MLP neurons of a small language model. Each row is named by its layer, matrix (up: input weights; down: output weights) and neuron, and shows model dimensions 64-255. Each number is 500 + 40 x the weight over its row's rms, rounded and kept within 0 to 999. Numbers have three digits each.
After each neuron's rows, "fires on" lists the tokens most often at its 100 highest values on Wikipedia text that the model never trained on.

L3.up38:492468497512531417543474547487483468428477521526510510540419370434456526520494504494491547477527437493527561531556463484468481495414520525517519527456480480567510496499488516571415507461540492456517549510499540501493463514511457503548538442504518585490520479477455498541514513451547477517542482422509523542531514466531474486463572545462485532533514566512458580489496513490452551494516518548468483483534539589432485445508462438548527527465509451489417462480427581480498571479498509453532487515455497462522513556439517498507415479485528464525447527557527520488471466528507480498
L3.down38:531502460459537485447478503494537432568520470435583476452519483561462562456452505465520497499577533522524494524499475510511455494549435501511482480549476555513586469545398438634524498496527526561489549425468545443516492539499462507441502532472557505535457458455497519500561484538498471522462479546534452450473493526555463507485534509519528528486509487443507509494484514513441400534481512423550446454501465513489477471516454464505461558476521488527535495531500515551562435434511586475482577493465505510479556457534508514523542460472438482476505439432556458511454532511506475510
fires on: "og", "ist", "s", ")", "er"

L11.up1233:501529509469539488431481571482542520446545470510490536446528473484426485520549538510501520435423501428552486491481518549436489563495468527506423516510469529444507481479448510619487509473554481511559473518490559548468487523482479480488494496493555508583501489498465432531525458543488535479460455515517516579563505469476394519488555423509466473475495535464525422506506481538526474469510524438489432497546500541440580510538498610488562533512484527491526535532514487559507515589490522463496481539497502463511482462481562485534565503522449530519506565462501508590469535454495485535
L11.down1233:451435532427444538540579455498464494533487511543455518556480463522428480472453522490461462502481533522477529481503529540500455465535501434473490493510563506525517529522446482563522479501534502519544524573448510504533483484582469485523484507456490502487494469527456482492451525487526438573560575480499507478558402487516565429461515485484591606504473462511513509444535499514494496536505494492459481506513471428486534449548458562502482505456483491474459531557507531459541449480454444565518495452495519465491494528471520480503460474474380484499499476577514492524464570500515441555
fires on: "2", "5", "4", "3", "8", " Result"

L3.up481:514547472420469431563497532471491529497537566515568522479407480447464457539496477470520439468467412492469492496464587578478510473573474514541478542526534548534473430457544475560510521472497587547484486496428436490464516516462531501436509487443476603496518440525441470530563594492536515513492484478514550386407549508514506460519520501538559505529405435478535490516492512497449542554509499466505473517575534479484496522521593572463495465565456424543457475526540528469485513513513474444510456500540537565458483464463506481480543480495560507502520470483397480523525517480533551491
L3.down481:511510551493563448490480587501543550457517489607571492488489476547497546498450499494474476518493572607448456518514491469480503528580550497532531448555558561479501508435498492490445495533426504531571475553510544508471564412545485447510488515455512555567478504495510477488522522472504465459444442485489450518549522525491528515520531530514431522455502468468464473508485526482473470557535485500535541505540423555463509489545485480484465486506498440577481488533542495426491495408555538455433531567498502506439513507528568530447519554428437482481538533594431518612471476516477528482
fires on: "ing", "ennis", "im", "ed"

L11.up538:506489574536484458541453505423510529491536502489542478412466560469453492497487511542470576517574443466485505530427493510480510546552484549495483512539558486476489472484492480543510510513586569566564508486553564510481561543506502567429450535514506494499535512519427591528503523470550520543567535489442553520508526480555501556484494536428484504458492486510517468505437484511412496465441475506468507461504476477506518524444480463593462460484527590453573483507478492457468476521530478466603476423431492507479529512458452510432468447463495513543498485507500536540504436501518492521
L11.down538:502473496521554498476559444469437469452454504509564471487431499549535523454528517474438510521541482529505570456467558540528518501524488482441479553504451505503427487489421481481504513427483434491498486511597478411499521520509548515574519567542531517463540478496495492488497483497572506462459424517518442459482493422527537500516546446474474496509500434554459562522558514430564567481466516554587588559499416506552506553513507520502488429509483514519467561468510544492482525466446495499510535524559469505462522471435432427437515547482503503453601592544555519490485466471447499517
fires on: " ", "–", " elect", " under", " (", " |"

L5.up1453:472436515537482552497431498527494529466516543503635501527485452510482531542539503510525510522522476496528503522495505524417530482454488540481493534484460525590486480448477440499475499496426499505511464537442506504543502541496479461509592505388462553519547478526547524519454536491496396524443504433584548468534496498498437504498520536469473493466455515525500406559491473450483502487479600523474468509442558475460501482506484552438469558546506501530489481530520532538525495472433536457471491551461502446522534507507463512452496465529583514479434487461422561502541451497553535476
L5.down1453:511515475470493452507588550430497521534468517488471552598501477509490450478571476453486522415518458544377563479466524470457539520516480558500448512431596486476507457520486488463512563529540491416573519422585479461510517504530453533506521519515476448469527474514443580554510423406429519523518533512548449497455461489554538440564556575439540559557538501533502449489495504527511482511520506462477488525513504514479482485486500477471599493565513517512512524510480490511513549521521540474535414450513518506472444467495474487478555459496488485514536540481513507470456603493523527632
fires on: "1", "2", "3", "-", "===", "=="

L5.up1069:564548511472539523581462534421551476483441475548482578463507471552502575527563593542484519458485497462509466476450545511569538490497544505442487510462500407482537517496535495511477507495495540520548469543506511407480555510506456447540572543487477481505511514473481441544471513481424492554498543438550491461510592466502523528539544495573462499596536518476495503447507427493527472475494509524411428481499531487537463478476481475511543614511519517564567450503409446551528570491592511473469505483430526546464498457509522512534583504447583441548529564468521540496519524482570500443
L5.down1069:510466525551475550478575473531523540434563510413469446472484491536510470561475466543533507474464495550469529474567440420450463502539486528524473507501533501464498538521404467514513449534528589497550529552510547553574525544459569499482542529505508520492471534503460506467506487461557524517497485495447475526468500491541484532526487464476453504461532504531507497519432516474552463552503492493572492409511458522512441473533585552540486464475452461476514508540471527556454499468450485480510490586492541459544556555437496504476483550497442534466496422452495450490506469453419537535
fires on: " or", "-", "'", " m", " ", " to"

L5.up1418:567419465435533434563468522513449487497479551440576505558449499470560440499453572537520459472462538478539485571471543508499565522421477508470544539550529541506468506453481539503461530538481509494494535504477436517459589521544481445444444487506477492474532491489486503591427530480564441606479505538570453577497551574499488510481525495468518489508492576529520468483472512449520421450461547554485469536489478488551529477540536467503530475526610515433484568465565486547526512454533567510479489480472464458493513431584458533494476436605507525516529488469537506536551520480519548454
L5.down1418:453546452454523469527424524510505484481536471453536562477481492574465433489465559510446447538405453531457520508494512464574504596436444564519525458512495520506485554509460477542485525566567550505476500511532525495421487599528485547463490488462469451542452514569499491489460526530547522505457550591536495569400541484598484521466488533520528518469489417456463459488557493504510459502490518580522529459513471509530532513454468473438529539492564472481426506497476400481515482464497517551484549474438454483426457461555494571537473478532511526503514501494512507537520514495450457485
fires on: " film", " album", " documentary", " comedy", "oir", " book"

L5.up1337:481555479476537517516470524474533480491522578512516516488492459468471494520509514566534450519494500480474387516424481526507482457519591494506542558464451527453496548429468495532565528478547538472545535454472532543509528510537416497443535439536361506529487577514505530502407572468425461492458472575581565478479453475469471509525495483530463477475530435520438556507468458563484514471460565540506510564572516468531492529492555525512459510541529507487511518570491473512478493464546447462465523490508569476545496465567488471496535518533472500490546478501536524509500457411474600499
L5.down1337:502467465535459508418530424486411602504500452509504549502446507524568456498534513528491462471519490467510445465525487493536494519534508554474506442510528513513499496453457496515520455463575527560500453522458435479577475493476515541493491435472540465466470532467522444504474451476525555535536541458464511500447585498451435539496500501497562529533529490588507459462495535491507522469551581434511501488499549503529554619507471483491528520497455462489462435522394527568463577458462499537486495496517524537555533522457570537382535526530441415507512526407482478481610416594519486489
fires on: "\"", " the", " each", ")", " their"

L3.up253:488547460479455488517419508493517504452568528497511571532515451478443512502476507515479526493558475493433508515431531541530538489426498594536467526518539449540471527450446495481563533491461650489471526479454543519469534532512547427476497499467520531471482448521487454453457483511541454438437548475486532521458451541518493476488511473459461486447423480521476495557497436493566503523441513489564500441496552484464433546502464549493505437558493440517526461463516461511504517544506558480485474509461542456569525519527533554503575439482494460552569428486403498504513516482555603561
L3.down253:540599461518495411487503471527506535541530503480532538460512492465513551601522438489568422487497619512445562446545506466528513431561544491527580524536535503507470508449468440496535453488409483481520486464483501491515478535494612493536551440484507515498461529428553471566545574434522472487532487522453422487473497508480508587470525505492487481481514539496569528490516548532448477526501459544480522461423446421463491454542475533433486481395463494531571445524455477481497515514513491447531530462533509486540511554511489504488532469482482526487505590498465479482503518594505428559
fires on: " well", "est", "n", " only", "\""

L5.up1350:534564491513519501471462493458468543465511599528533546540486540525510532502502483536529492476483490500451460502511522525464493507562528554527450535523467467508442480449456537522470538504496493545501492554422474518450523545508521517473588432493440464509435518537507466513476510429499433485521573535478549558502493500493445489498516446536527533410517465511527545491532460506535484427399562523474501496487500463496500562493459565428481540519519581535568456597477510491525575548553555486519506454506525468558521505522492569496569528620469485551512481513504490499546447452562536511
L5.down1350:492509485497510460479472530463466509493505490473509502466538491434471516526483455499566525545508436450406479546525531517403546454524455547516479484463538526504525519459541481572549486502509537525544461492405527490481529530531495505406498451461508434525481491477439509557503473465520542534521581537483501552439510458504414526521521474495466471546511509508477508547504498537494489446470600556514522461485478393486465542405507469483473543510529549511477504546459497483492517553544496474482555420525485451450495550520534535428591536608499445520497527369519465480613460470548538487
fires on: ")", "\""

L11.up780:575515560540475496520471529345477464466542515454528517455566519502510476544513502504490512521502475464513500529484504490474567509516493500517478533486517508509443441558540516518563505509614566568557407433526533517545565461486491487450528522489505500528453571469484501471514499520457549486537487473543485511491489493525469473488536494478435436460499546491532496518461556446501453450457510454461460511514451501515480511499532489493490520526466481416574519462534484515469531539501551483561474446469459440532430456515487478438529417483532485542519470483491431518563469506566476506
L11.down780:527471468506475522505500476467418556549494538596488488551478560524524491505514497512526517569560494460492389478477508550491438454482497437440466500529518540461490518493486488491494538496527531539520513569423553504451480468498464494538491506498469466438480449479485471531506496498479483463532509514470566465495493515483507495473502570499492544463512473473471503516551441427578525528489530469517568483507479518416530510484503554550510489498541462478490528472510466568559524598478468512506487451496518551487578449471458469480437568499486546497447573353499534466438506473445493522
fires on: "–", "2", " ed"

L3.up5:560485441498482464456436514474462511510482438502538535558545472481503517545428477535487482498496513514545494510544501528489546541513493536423496561485511520504453466460541583537480559498455509561480522492527476528506490513571492518484502468505512509520498530545483526475501478484580530531401508451547514531505572434512535481478546517549517480484443529513521493497557475481611472478546551543502495534500481521423437475525527500495535429503541558405502496506492494494462521499479506589419501441500556564410452428476436473493450544524546500470558579450514506565541529532549470472
L3.down5:465539418482463520529414561519488470542512484458553445488516507478492407560547473581496423428427523484448473487481463476541500480496408564467581533552463530502557529517513476525472536442482490491527537531524495490497471572527539531432521562540459469558538548498511542525482507528520501552454475491586488451461508511520524501418527444520514450490499505523532505496574477509524445520476541506540431489538536554506534576504475482534529497500552512428590556543505485472471549482485499571505472510489544488426467419543472501540526488499543476530538488421544545511499562492460400494
fires on: " film", "9", ":", " book", " episode", " series"

L3.up86:413473461515493582506471544436529476540519481494506507501497426572455532465486407490452504475477524496469505461451593517553499498435488510476543473554456482553541610432555522458480513511468484509484463526529552539466485482523539450473512497508522542511511402500430462525496456499533463451478431515542522558477558479541491542418536455492508482504500549461551414517526438485477470463432534467485531433504509504531472539491560516464499529561514468512529499485516546512514472470523514494463513506552445418459493526529497486456610497559521541508453490492525495536501498493561476498
L3.down86:504469539504553474499550459510431542434461493494480498525478515479534479453495487447584587398485591463496471510522499503405513494577528482513432520402554472464460467504453503515595448480541469486559515469552428531442505529470454500475494564480469395546443508490483480503507497498528537462556505531522547517505427519463523451429544450465505505498451508551526465508470518562574544494501455534497579525477509467450449505560480491523512466534427498454475510439537447477442558560532581491497535444442507560529464530476460527600474478415478517525503504438553532493483553441463540502
fires on: "==", "===", " cont", "er", "t"

L5.up269:506551505475567448444490479489473497483489487492508515466366511531556532509451533533527457487436525468469487553513474585506546524514496496456466584442563505470514488545468481538514481495470489500493510542431576509493514412583540465542485506476421451548450572503467561516519479473521532526547536446432544565455512503566475449539545505484507504523532602481441511466492455514429495488478503504484466524490522446536511438467462481504592453522582502441521428515482547540471563497523577542448503474455596513485470522465529497451497535539476499555508522483514510499555484441567556476
L5.down269:533443453508499496460505526565496506462535530476521550503500509470410507521519479504545516480506531419492443501551470460499487472521520471566490515504538594499485441570482476489453495513465575500551531518515517548476459443539529491607514582419447493539458500423543543527445462450480505513495543451495520564440449490511511480500551499501368474536546548572498474501517592527479511488509501492521518487449475495535504543418520498520509431490457484500440478467531490532574558517494466512509473512511534541449528555443548484411524442468460540540568515442533439518581559470517512548
fires on: "1", " ", " to", " a"

L3.up244:469458458500455466478480462445497522530469519488588548498403447515507576536492534514512513449493482495470514546484511501437485511513528521483500491489515452574521451497544551593488479510486566507508532560438495465474495457437515502494507503474496535491510434539507513490479512470490489537480463491434542496553546534501498428529491491512567426493478510456465450493514477504480449501435528481423539461567473532461486494521488518483504459481415497490409485449527500482512550441454559546555507503449470571525425590486438465418531465513487519571494511544573542463542542503481612554
L3.down244:456570498530542573496491481522483466435464465504494562431506448498504525483502509600536506452576439512537430441465482504484497482557424451534450517517511473479499489495484463555500492508518455569563512492482532516488526494442536538531500505513478468518478424454532517429503502499494456482474580574499499497554576508511598485488492519502507489508502475484509504543510522495453524504526449455569507476445551437510456476551531567460467512535474500492535343459542465541450464495453521511493550488481463458522440496497554478475513495466460525498500518468529538457436566461431392498
fires on: " |", "ist", "ess", "er", "en"